Part of a small language model's weights.
Size: 12 layers, width 512, 4 heads of 64, MLP 2048 squared ReLU, vocabulary 8192.
Architecture: rotary positions, untied embeddings.
MLP neurons of a small language model. Each row is named by its layer, matrix (down: output weights) and neuron, and shows model dimensions 48-143. Each number is 50 + 12 x the weight over its row's rms, rounded and kept within 0 to 99.
A block is one neuron, or neurons of one layer that tend to fire together. After each block is what it responds to, as a language model described it from the Wikipedia text at the highest values.

L5.down565:65 38 61 48 32 44 56 47 55 48 63 52 65 44 66 56 57 50 59 38 36 36 54 30 40 35 48 56 47 50 54 67 54 81 42 34 47 28 81 40 70 64 64 25 53 54 69 51 55 44 53 48 55 67 43 52 56 53 47 42 49 66 27 50 47 58 60 55 45 48 32 67 36 55 56 53 44 22 43 63 72 56 66 47 46 61 56 68 38 49 54 25 62 46 37 44
L5.down735:43 45 35 53 52 55 17 49 48 62 57 47 40 52 39 48 51 29 46 32 54 43 44 65 55 35 62 71 50 57 56 48 38 57 64 47 61 78 75 56 66 46 40 47 65 50 43 37 62 60 33 56 27 51 54 41 47 37 75 33 71 43 62 59 50 50 63 51 36 48 59 79 45 55 40 58 40 57 43 63 45 44 61 56 48 58 78 55 55 66 44 40 62 41 55 22
L5.down873:56 51 40 29 41 53 30 61 63 52 72 58 65 44 39 31 63 53 27 30 51 32 59 49 67 42 40 30 57 59 55 57 42 54 31 43 51 22 63 76 66 44 73 44 37 51 64 45 64 46 38 55 48 58 56 49 40 56 36 69 52 56 46 46 78 50 60 45 56 42 59 55 65 67 49 55 32 32 42 25 76 29 67 32 53 43 48 43 39 51 27 39 25 53 57 52
L5.down1028:34 41 56 60 41 36 40 35 57 26 58 59 47 42 53 70 56 42 56 53 37 51 55 51 42 29 58 41 60 30 58 51 46 56 49 34 41 53 53 39 43 42 51 77 52 68 51 46 49 49 54 44 45 37 46 43 42 50 59 54 47 48 67 59 42 34 52 53 46 56 38 62 47 54 48 51 56 30 40 33 51 65 61 39 44 33 55 57 56 26 43 47 67 49 28 30
L5.down1508:52 45 63 42 56 61 48 46 35 61 21 45 32 53 50 24 42 54 61 55 49 72 63 61 66 67 45 53 41 59 36 58 44 57 50 44 53 36 57 48 50 61 93 36 43 54 60 42 60 44 31 34 56 39 56 63 53 60 68 46 51 43 62 54 32 46 60 46 90 39 53 52 50 40 40 64 54 45 38 41 34 50 51 44 54 61 42 43 40 41 62 55 35 55 58 50
L5.down1573:63 49 41 32 33 65 66 64 55 44 83 43 38 54 39 44 68 55 63 44 17 36 78 64 49 57 26 55 69 38 56 50 43 39 46 68 39 46 50 43 51 57 66 27 47 41 39 33 27 32 47 65 51 40 39 57 40 60 48 44 26 31 55 46 51 40 40 34 69 54 76 46 55 61 48 36 46 36 61 71 56 46 46 65 62 52 39 48 60 37 19 43 46 68 59 79
L5.down1831:42 55 40 54 61 28 45 45 57 55 43 50 79 56 59 55 55 60 58 44 59 35 59 40 61 69 54 39 37 60 49 66 64 50 45 49 45 46 57 45 65 52 55 43 42 53 42 45 52 37 58 43 72 33 56 52 52 40 49 57 51 43 40 75 76 55 44 61 41 45 56 51 37 64 51 58 54 38 44 57 60 41 74 41 51 57 52 53 66 46 50 34 64 51 54 47
L5.down1948:68 50 48 38 60 60 53 42 66 65 37 61 46 64 41 29 55 56 59 37 46 57 68 45 57 62 43 67 59 60 66 34 52 58 50 36 29 47 28 51 48 52 51 58 58 65 55 53 69 35 50 39 70 57 48 45 38 59 48 52 73 44 60 65 34 49 44 59 67 71 30 59 71 37 58 45 28 42 72 33 76 47 41 44 40 74 30 47 55 28 53 22 45 53 41 42
Responds to: Word-final completion pieces

L8.down36:60 62 54 42 26 65 43 65 49 60 58 56 54 38 48 42 63 58 44 39 53 33 55 27 34 38 54 33 53 43 54 52 59 50 71 54 63 48 51 40 67 64 66 31 49 58 41 55 29 74 35 48 69 55 44 65 65 52 54 59 43 58 50 43 47 59 64 50 50 36 72 45 26 39 36 36 67 72 49 24 34 41 36 26 65 55 57 46 64 66 35 67 40 48 51 47
L8.down111:38 52 48 46 54 52 50 60 59 60 25 58 46 33 56 31 77 36 48 33 58 39 39 54 39 63 66 37 49 41 66 68 30 67 78 69 66 51 57 49 49 53 59 19 49 43 61 71 42 62 56 57 53 42 68 49 67 59 57 55 42 51 45 51 62 34 74 40 41 65 56 26 42 46 42 40 44 51 54 72 33 51 56 35 47 64 30 63 39 41 61 63 38 62 34 46
L8.down221:33 53 36 50 45 68 46 41 68 41 43 43 62 62 25 43 43 48 28 56 41 38 43 69 28 32 43 39 27 44 32 64 34 46 41 28 45 36 48 28 41 54 67 61 60 74 60 44 50 56 64 51 44 50 63 57 26 46 75 56 53 40 38 63 45 51 44 41 61 53 40 53 46 57 43 52 62 33 36 57 44 44 51 45 35 51 40 31 32 73 42 48 37 57 42 41
L8.down351:54 24 51 38 45 41 58 53 62 52 30 41 50 46 44 38 48 61 61 69 52 39 69 61 35 60 54 31 56 45 49 57 66 55 68 45 42 54 57 47 49 60 52 48 74 48 40 38 29 62 70 52 39 83 59 72 72 65 61 34 40 50 36 48 41 55 41 36 48 67 38 53 40 75 58 55 48 45 56 31 44 57 39 40 67 52 30 26 38 58 54 54 34 69 61 53
L8.down437:67 39 44 61 30 47 28 37 64 58 55 45 65 53 52 47 27 48 62 50 60 24 52 63 82 53 53 53 49 73 57 34 49 48 36 24 52 41 52 56 60 36 55 55 48 47 44 45 61 50 62 51 56 54 52 69 60 62 33 29 62 53 66 32 47 71 65 55 45 61 38 44 56 69 51 52 48 49 60 66 41 32 56 62 53 50 71 43 67 54 40 58 40 64 55 42
L8.down634:53 61 39 51 66 66 52 47 54 57 58 71 52 54 51 44 63 52 38 48 60 46 69 44 41 57 60 59 32 41 66 79 46 58 46 66 63 60 30 43 46 40 34 41 45 54 62 54 23 53 53 53 83 52 64 30 31 27 40 65 55 45 45 63 43 34 76 51 43 36 41 23 35 55 28 36 63 50 40 61 60 51 54 32 48 31 51 58 53 32 47 52 60 29 27 45
L8.down1892:53 56 63 57 58 50 65 54 49 54 46 37 49 53 30 63 64 40 41 60 38 23 47 59 48 64 41 54 39 56 51 41 55 43 60 54 40 45 50 52 39 52 37 60 55 46 65 57 54 78 67 38 47 54 50 44 35 50 41 34 66 55 59 60 62 49 75 59 83 43 49 22 28 56 38 41 60 54 49 46 61 87 40 44 56 78 41 42 64 32 55 58 54 49 39 40
L8.down1905:56 52 27 69 49 58 33 54 37 51 63 40 59 44 58 49 20 49 62 65 50 47 61 58 33 53 49 55 32 52 25 53 40 46 33 59 57 41 56 47 56 63 33 59 63 60 46 58 48 50 60 54 77 34 44 50 68 67 44 39 57 37 62 52 42 55 62 63 50 70 19 30 49 60 43 24 25 53 52 62 57 41 43 39 31 45 44 39 47 62 41 47 38 58 38 37
Responds to: Clause-joining conjunctions

L4.down674:67 28 31 55 43 73 55 61 46 53 39 33 48 55 60 53 39 51 56 53 52 30 54 49 62 33 40 60 61 54 42 59 51 47 64 36 29 68 69 40 58 64 41 56 42 58 37 40 47 64 50 35 51 59 42 47 31 47 39 56 53 49 55 51 65 56 47 61 45 39 44 28 34 66 74 69 36 60 54 54 60 51 58 39 49 39 59 42 39 44 62 48 49 42 40 43
Responds to: Word-final suffix pieces

L4.down980:50 57 57 52 43 63 43 60 71 53 49 39 71 33 54 35 63 52 33 44 63 40 54 52 71 08 58 53 46 50 53 53 49 40 45 36 77 53 55 52 48 54 58 49 56 38 42 77 53 36 38 50 53 62 42 64 47 41 33 34 48 38 65 55 54 68 61 41 31 42 58 54 37 26 44 45 27 81 64 43 67 30 64 46 44 32 53 52 45 57 17 37 47 50 53 67
Responds to: Inside quoted titles

L8.down59:59 63 45 69 44 36 52 46 59 58 29 40 43 40 48 78 70 43 40 37 49 66 66 66 38 55 55 37 68 52 52 50 57 59 51 61 47 42 45 44 58 52 56 47 59 52 47 45 60 27 32 48 66 66 55 53 52 47 33 64 56 43 27 65 50 38 53 63 16 42 59 53 50 61 34 45 46 74 22 61 58 23 60 52 38 55 64 57 60 65 34 40 38 24 52 47
L8.down180:49 41 49 51 58 63 32 43 55 62 47 64 65 57 48 66 43 48 46 45 42 36 70 37 63 49 39 56 40 41 57 57 55 21 63 45 38 44 45 28 74 53 58 50 51 54 66 50 51 51 61 53 70 48 58 60 40 52 40 52 80 48 48 60 56 76 52 52 31 41 31 41 56 50 55 68 57 38 54 41 63 50 63 46 32 39 63 60 36 46 40 50 13 46 57 41
L8.down560:56 57 66 45 35 42 50 49 37 75 38 60 62 53 47 73 47 66 29 49 59 55 51 35 49 31 41 50 30 59 33 56 46 48 40 44 43 43 31 37 38 37 52 62 21 54 51 56 19 64 57 68 43 51 52 50 45 50 40 44 50 56 57 47 69 49 51 63 45 48 32 60 38 71 68 39 48 41 42 49 47 55 48 31 58 64 71 52 53 52 42 57 38 47 48 38
L8.down585:46 60 46 29 59 49 44 52 49 59 57 46 46 38 42 50 56 73 45 42 65 71 61 41 55 62 59 50 50 50 75 39 46 46 54 61 56 62 40 48 57 51 57 48 42 36 55 37 54 43 43 52 49 54 50 51 53 63 28 78 66 41 61 59 45 41 31 48 46 49 36 58 63 59 39 39 45 73 30 73 49 49 59 55 45 25 46 70 65 61 47 47 30 52 46 35
L8.down775:50 62 53 46 70 49 45 53 29 53 44 70 43 35 57 44 35 44 69 49 52 54 57 68 28 39 34 69 75 37 65 51 53 50 71 41 39 44 58 61 57 59 51 66 54 53 74 63 78 45 50 59 57 46 44 50 58 41 27 60 72 34 84 57 47 58 55 25 41 42 50 52 58 41 44 71 37 61 40 60 61 63 58 55 43 56 43 76 32 68 62 48 53 58 62 34
L8.down994:50 64 61 49 60 30 39 55 33 53 50 46 49 55 46 34 54 70 54 56 46 27 38 60 38 56 50 34 63 47 40 70 36 48 55 45 39 54 57 26 60 61 57 36 46 36 54 54 46 57 50 60 51 32 62 43 49 63 62 62 46 44 53 54 53 47 53 61 66 58 69 30 51 59 25 54 44 38 37 75 63 67 57 51 38 41 41 40 72 38 60 67 53 47 48 48
L8.down1014:54 46 46 38 61 21 48 39 40 44 50 60 22 43 48 49 62 61 52 53 69 87 42 52 20 48 51 54 53 41 60 20 41 51 52 55 57 37 67 64 53 50 16 38 83 37 45 39 64 56 40 40 71 39 71 44 32 50 51 60 54 46 44 44 41 54 56 49 34 41 54 79 47 37 55 58 56 47 30 64 54 50 61 66 39 53 29 59 47 58 57 45 25 58 52 61
L8.down1596:59 51 42 61 59 58 53 53 54 39 49 50 69 64 43 48 68 42 58 70 34 47 56 48 62 35 42 51 61 43 66 35 37 33 51 69 55 72 59 49 41 53 53 52 60 49 88 67 57 35 67 41 46 43 42 40 58 57 51 38 38 47 46 58 47 54 56 32 49 55 55 41 34 40 58 80 45 31 66 53 46 39 41 72 57 46 10 51 66 30 60 58 09 57 56 38
Responds to: Early tokens of titles

L8.down129:49 45 47 52 45 65 29 72 53 43 48 56 36 37 55 42 33 64 52 40 43 54 39 35 51 68 44 36 58 39 45 65 71 36 64 64 64 42 41 50 58 36 39 38 38 73 49 75 45 56 62 38 42 47 53 45 63 53 34 54 36 44 45 61 52 52 24 82 23 53 79 68 54 69 55 41 51 41 60 45 63 68 40 71 45 41 31 40 64 44 38 53 20 33 43 55
L8.down313:42 52 48 63 30 46 34 58 51 48 68 41 33 58 43 67 54 55 38 49 53 24 46 37 66 56 37 60 52 40 49 66 37 31 65 43 46 37 28 35 64 32 59 58 49 53 67 63 30 58 59 41 39 68 66 55 63 42 41 31 48 57 29 56 39 47 57 62 56 60 55 72 58 51 32 41 67 66 36 38 49 61 46 39 53 46 65 40 66 36 52 28 32 66 71 35
L8.down444:48 45 63 63 60 58 32 56 62 43 49 45 49 48 36 48 51 49 44 46 66 25 34 49 62 42 59 49 69 45 45 36 53 44 46 34 33 54 55 66 44 53 64 52 52 55 77 65 66 45 52 35 35 30 54 30 35 33 48 57 34 34 59 57 39 55 58 33 58 46 65 52 50 58 47 52 48 13 40 39 26 50 68 43 33 77 54 48 42 72 55 56 27 58 56 57
L8.down485:36 53 62 76 36 56 60 45 60 32 34 52 68 38 70 49 43 37 37 47 37 48 48 56 58 77 40 68 37 45 33 41 38 29 56 60 57 54 43 17 52 55 49 65 41 60 47 49 60 33 29 63 41 55 41 38 38 34 38 40 45 53 53 48 71 47 76 36 36 41 39 66 65 41 40 54 43 48 60 47 56 42 55 39 50 67 50 35 62 55 63 59 54 42 47 69
L8.down576:58 48 68 64 58 49 57 35 43 66 44 42 58 53 28 52 75 65 59 33 41 30 49 50 59 57 52 60 33 46 42 34 56 46 41 50 32 07 70 53 47 25 55 52 59 60 34 49 54 44 55 52 63 44 52 42 58 43 35 46 46 59 47 62 49 45 43 43 55 41 37 70 60 46 60 42 51 55 52 72 31 58 75 60 56 24 45 43 74 63 53 51 42 59 47 42
L8.down938:29 54 50 46 58 54 62 73 55 45 22 65 71 55 33 37 46 72 42 58 45 38 34 63 52 63 32 50 70 54 70 33 65 61 52 41 49 67 38 54 57 53 61 38 60 36 54 69 38 44 47 50 39 53 33 36 55 44 51 55 59 30 56 47 52 50 35 47 68 44 50 67 31 62 43 31 48 30 46 44 39 62 63 51 49 48 44 56 64 42 60 64 03 61 53 56
L8.down1374:45 61 59 53 48 63 45 61 48 48 44 40 50 48 52 61 45 77 00 48 57 70 36 30 54 71 46 41 48 43 57 60 47 36 61 71 46 19 62 51 45 37 36 58 50 61 56 68 27 57 55 44 46 76 37 44 65 47 38 73 32 43 79 62 49 40 55 51 45 40 64 62 52 44 36 51 31 55 44 71 71 40 43 52 71 60 48 55 47 57 25 63 25 52 51 42
L8.down1463:35 49 67 61 51 40 23 46 62 39 54 44 44 62 54 42 45 66 27 27 66 26 51 60 61 41 46 34 71 55 03 60 57 32 45 33 64 66 48 55 25 69 43 51 41 52 46 43 54 36 55 46 67 64 59 48 43 54 43 57 24 45 44 71 41 51 49 62 53 43 55 61 48 41 59 42 65 55 63 46 43 64 36 57 44 47 66 55 61 55 55 66 11 64 60 56
Responds to: Sentence-final periods

L5.down52:60 59 45 55 50 47 49 57 48 57 59 47 50 49 57 38 50 66 47 54 67 70 22 45 31 32 59 48 48 39 25 43 63 49 68 86 50 37 58 72 48 55 32 76 57 54 27 60 50 55 46 53 46 57 39 29 70 46 47 50 55 46 49 32 54 46 55 50 51 52 65 48 30 45 35 57 65 47 53 68 49 65 62 58 53 62 37 30 62 54 65 61 43 71 51 38
L5.down95:57 35 39 61 47 61 65 62 44 83 54 62 57 51 53 45 41 37 50 63 23 45 34 53 43 55 64 56 61 61 58 39 32 69 45 66 51 48 71 41 68 55 53 58 32 47 40 66 39 73 40 32 69 44 35 43 46 51 36 31 57 63 38 40 65 39 33 60 53 54 56 56 55 43 60 53 31 82 25 42 64 64 55 54 61 68 40 46 49 72 69 34 30 53 56 71
L5.down110:43 52 55 47 62 52 50 36 42 49 54 62 42 43 38 50 43 47 29 68 65 53 70 39 46 18 29 38 43 40 52 58 35 44 38 76 44 51 49 64 58 44 45 57 24 66 61 42 48 44 25 40 47 61 52 56 39 39 41 38 53 52 35 52 41 47 65 81 42 51 59 43 67 72 64 25 54 46 52 50 64 25 66 57 48 50 64 51 51 57 55 43 55 44 42 66
L5.down167:65 53 54 46 70 33 46 38 63 53 50 41 33 57 44 56 63 56 48 46 69 57 30 45 49 49 52 57 36 30 63 31 33 36 62 92 42 49 49 55 49 68 56 54 72 57 61 35 55 46 39 68 70 51 71 37 67 42 32 50 53 43 57 56 73 53 62 61 66 35 45 23 35 59 46 52 60 46 56 25 35 50 48 54 50 33 49 36 42 73 38 24 65 46 52 47
L5.down419:43 57 39 58 47 46 56 59 43 42 60 58 52 47 64 42 69 32 71 55 54 62 52 51 51 52 41 58 51 56 60 42 51 21 53 56 68 57 45 45 33 61 62 43 53 57 53 44 45 41 34 42 45 55 44 37 56 35 60 53 52 48 38 62 31 59 45 44 77 37 51 25 61 64 54 43 66 20 53 34 36 46 40 51 59 32 60 53 51 23 45 62 34 48 72 44
L5.down1203:39 54 58 56 60 74 54 41 48 61 45 48 57 49 33 38 50 51 40 44 52 41 54 49 64 58 59 47 35 57 65 37 34 29 45 45 50 51 65 60 35 45 52 57 39 67 51 51 44 41 39 63 42 54 62 50 52 43 49 48 43 62 46 51 60 51 58 45 45 37 53 40 50 70 53 65 36 24 59 52 39 53 39 28 34 66 72 55 50 70 32 62 37 33 63 50
L5.down1355:62 54 44 63 61 67 52 54 66 41 28 30 57 64 46 65 51 41 39 44 53 27 45 52 62 43 50 61 30 66 38 50 65 49 37 31 56 51 51 65 34 58 49 48 58 62 43 35 56 56 54 54 32 63 44 50 41 53 61 32 48 52 75 57 68 43 44 51 62 60 76 63 45 53 23 59 80 36 49 47 46 30 38 38 37 39 54 74 54 62 47 47 50 35 46 33
L5.down1732:58 43 54 62 45 61 35 52 44 54 31 60 66 43 46 47 60 48 54 42 58 52 42 23 53 46 55 57 55 41 56 73 48 58 60 70 67 50 63 41 51 65 58 56 51 41 45 48 50 78 25 35 59 44 69 52 60 52 41 50 41 28 44 52 65 38 38 46 35 42 55 46 52 73 67 49 55 49 39 59 68 49 31 54 75 55 39 54 68 54 49 53 29 50 45 67
Responds to: Word-completing suffix pieces

L5.down25:57 46 49 47 64 39 41 66 62 47 47 42 35 59 61 41 66 62 60 49 52 60 55 33 50 47 47 30 37 49 58 47 57 65 65 39 37 48 43 52 56 52 52 48 50 45 37 34 59 43 46 56 36 35 40 50 52 46 67 47 39 33 43 33 69 29 38 73 71 40 64 46 71 67 52 67 61 37 54 59 35 53 39 52 54 50 48 64 53 43 39 56 64 57 53 54
L5.down168:35 53 56 77 48 31 45 60 58 28 54 35 56 58 63 68 60 50 58 32 74 33 52 56 57 81 40 44 60 48 61 50 61 23 52 55 47 69 51 48 30 50 44 61 44 40 42 57 81 50 45 43 33 69 43 48 40 55 52 36 43 64 60 37 49 45 47 59 49 62 40 60 29 46 51 42 49 51 49 34 53 52 71 43 34 17 56 40 35 51 52 69 54 50 21 50
L5.down627:47 59 55 48 80 65 41 51 61 60 66 62 74 55 46 55 40 48 86 40 43 52 53 49 52 47 65 65 41 47 61 58 39 49 43 44 30 70 53 42 46 51 44 83 43 67 57 58 41 23 44 62 61 57 26 48 72 32 55 71 42 48 58 39 62 41 60 38 46 46 54 68 44 54 50 47 50 47 49 42 30 45 48 53 22 61 56 38 48 49 58 44 65 59 57 57
L5.down768:75 50 30 51 60 51 30 38 62 63 59 53 66 53 31 54 49 53 58 56 55 48 63 54 61 69 46 58 39 48 48 58 58 49 47 40 44 67 42 50 80 56 60 37 45 87 66 53 72 45 44 40 70 66 39 44 68 42 39 51 60 67 41 39 59 51 43 55 61 74 67 58 50 47 52 54 71 36 50 22 32 58 66 34 50 41 69 47 53 23 44 55 23 43 60 45
L5.down847:62 39 65 30 56 30 27 22 66 43 62 38 45 43 72 39 49 41 45 47 49 47 51 58 35 38 47 38 50 43 43 40 44 46 52 61 69 50 39 75 53 40 30 60 60 44 40 63 46 36 47 47 52 45 42 28 51 38 62 61 62 32 65 53 16 65 70 46 61 40 53 53 33 63 42 40 55 42 63 73 44 31 46 51 47 34 63 71 32 34 42 72 37 57 51 52
L5.down1053:32 33 56 45 62 72 18 54 44 49 68 39 54 57 39 42 38 47 72 38 59 56 40 54 41 52 57 55 57 50 63 43 58 48 63 32 48 57 48 63 37 44 59 36 54 76 50 36 76 50 54 76 45 55 64 39 56 47 58 36 54 44 51 50 46 69 41 47 43 55 44 71 50 39 28 52 49 54 45 55 50 44 46 41 46 46 50 48 60 61 44 50 84 52 41 49
L5.down1153:39 52 56 48 42 70 54 50 52 56 43 53 70 38 39 29 42 39 56 46 35 64 49 37 62 56 49 59 72 51 47 52 48 56 57 47 68 48 43 48 48 66 43 64 55 57 51 57 42 64 55 56 51 69 39 45 77 74 42 50 33 45 35 59 50 26 46 66 44 55 49 44 47 75 46 36 44 62 46 46 69 38 56 48 49 40 19 62 44 35 36 66 18 34 49 57
L5.down1963:47 61 81 66 52 63 29 62 32 52 34 65 37 42 51 38 51 59 63 48 55 45 74 57 34 61 74 54 57 44 50 60 42 50 29 46 55 51 54 69 37 45 64 35 20 57 44 64 58 31 60 59 32 57 22 56 46 34 32 62 47 51 60 70 31 50 60 51 53 48 59 41 56 38 39 72 53 52 37 52 50 59 52 69 75 41 48 74 61 43 40 60 58 34 46 26
Responds to: Conjunctions and list separators

L4.down634:51 67 73 35 41 63 45 28 75 59 56 62 48 34 58 73 62 35 26 57 58 76 78 46 52 42 35 60 30 47 43 37 55 30 54 43 36 62 43 39 57 51 46 63 47 55 51 38 32 52 42 64 57 53 41 32 70 54 64 58 68 45 43 42 47 44 63 48 60 65 41 54 41 31 49 56 58 49 41 47 55 66 53 38 52 36 65 71 26 40 66 44 22 69 57 42
Responds to: List-internal joiners

L5.down7:40 36 60 59 63 38 39 60 58 41 32 44 48 57 61 44 45 58 36 73 73 39 70 31 40 54 38 69 35 37 24 50 58 54 45 71 69 55 48 64 36 50 76 69 53 46 46 47 40 69 55 30 41 42 38 44 59 50 56 75 49 74 47 30 47 54 73 40 47 49 39 62 55 46 43 58 60 42 65 46 60 43 48 74 69 43 74 60 57 58 48 60 25 56 41 40
L5.down223:57 45 58 57 50 32 48 53 39 41 42 52 84 40 47 23 64 53 51 46 77 38 63 46 62 27 44 54 39 56 40 55 23 82 61 50 45 54 52 50 54 45 52 57 57 56 52 96 68 42 64 50 49 60 40 70 47 49 44 48 42 47 41 47 45 64 65 49 35 45 67 51 39 41 50 61 40 68 36 48 57 44 59 63 29 49 53 35 54 53 59 56 48 56 38 56
L5.down238:50 27 38 56 50 40 39 57 49 65 57 25 67 43 42 26 54 47 38 57 15 59 36 55 60 43 47 57 37 43 43 33 56 42 52 74 76 51 49 56 30 57 66 51 55 47 41 31 67 47 57 61 55 69 48 56 49 49 41 20 60 47 36 42 38 39 54 66 43 42 47 61 19 39 54 46 39 71 59 56 45 51 36 82 59 65 47 56 58 34 55 56 45 42 56 28
L5.down686:41 42 63 37 66 59 57 33 41 45 60 51 23 55 65 49 43 68 58 50 47 44 57 26 58 40 42 47 47 54 60 35 56 44 52 50 74 42 44 42 43 65 51 32 38 63 36 42 44 45 44 33 19 51 69 65 56 45 45 58 40 63 49 76 63 20 49 74 40 72 33 59 61 41 57 56 41 22 56 50 44 25 43 13 53 52 59 62 42 52 38 54 38 50 50 36
L5.down819:62 40 59 57 62 55 55 52 40 50 85 31 55 58 44 35 48 58 46 39 54 52 40 59 48 52 38 45 56 26 45 61 58 73 36 42 58 46 51 27 44 49 55 52 51 52 64 40 62 58 49 59 51 66 57 74 29 47 34 49 23 68 59 59 26 46 57 67 62 53 52 32 50 36 61 56 61 51 43 45 36 38 33 57 40 53 30 54 40 65 41 48 62 64 48 66
L5.down1404:68 48 63 56 35 47 36 50 48 45 39 67 55 49 45 08 45 55 42 75 54 62 69 55 70 44 47 65 56 24 31 59 50 57 63 43 61 61 50 53 47 48 49 54 47 52 71 57 66 28 73 75 45 38 64 54 53 48 59 42 65 48 43 44 78 46 59 52 24 32 48 57 33 54 44 56 33 54 56 45 45 47 67 56 44 50 65 66 49 45 64 40 53 49 45 49
L5.down1463:51 29 67 36 74 51 59 57 43 67 45 44 38 43 61 65 44 53 60 44 32 45 47 77 34 56 46 53 62 62 41 38 56 53 65 74 37 47 32 47 55 53 56 50 64 49 30 33 56 59 56 40 39 72 43 39 53 57 48 59 44 55 61 26 55 40 33 41 16 56 65 38 32 48 63 34 54 52 64 27 41 38 58 50 41 58 62 53 47 38 52 53 46 49 55 43
L5.down1951:49 29 24 42 43 62 29 63 53 37 61 33 59 50 48 46 46 72 32 37 44 68 58 60 50 49 59 59 50 65 52 52 41 30 64 71 72 57 43 47 49 74 58 48 34 77 65 61 53 72 44 51 37 65 52 57 39 46 43 47 58 57 58 41 48 41 63 46 42 36 55 63 68 47 38 52 46 37 49 51 57 35 74 69 51 28 31 45 53 66 63 38 69 67 61 48
Responds to: Inside-quote phrase ends

L4.down1773:65 44 47 62 24 48 41 49 68 48 45 68 25 54 51 48 57 59 69 53 37 47 66 56 52 52 18 68 52 26 38 71 53 48 51 59 28 53 44 34 45 70 73 60 70 58 47 43 48 61 48 43 49 42 61 51 53 41 56 60 59 38 32 46 43 54 38 71 43 55 43 52 36 60 60 37 29 43 43 40 60 42 54 28 52 44 60 45 42 49 49 45 27 35 68 40
Responds to: Word-completing final fragments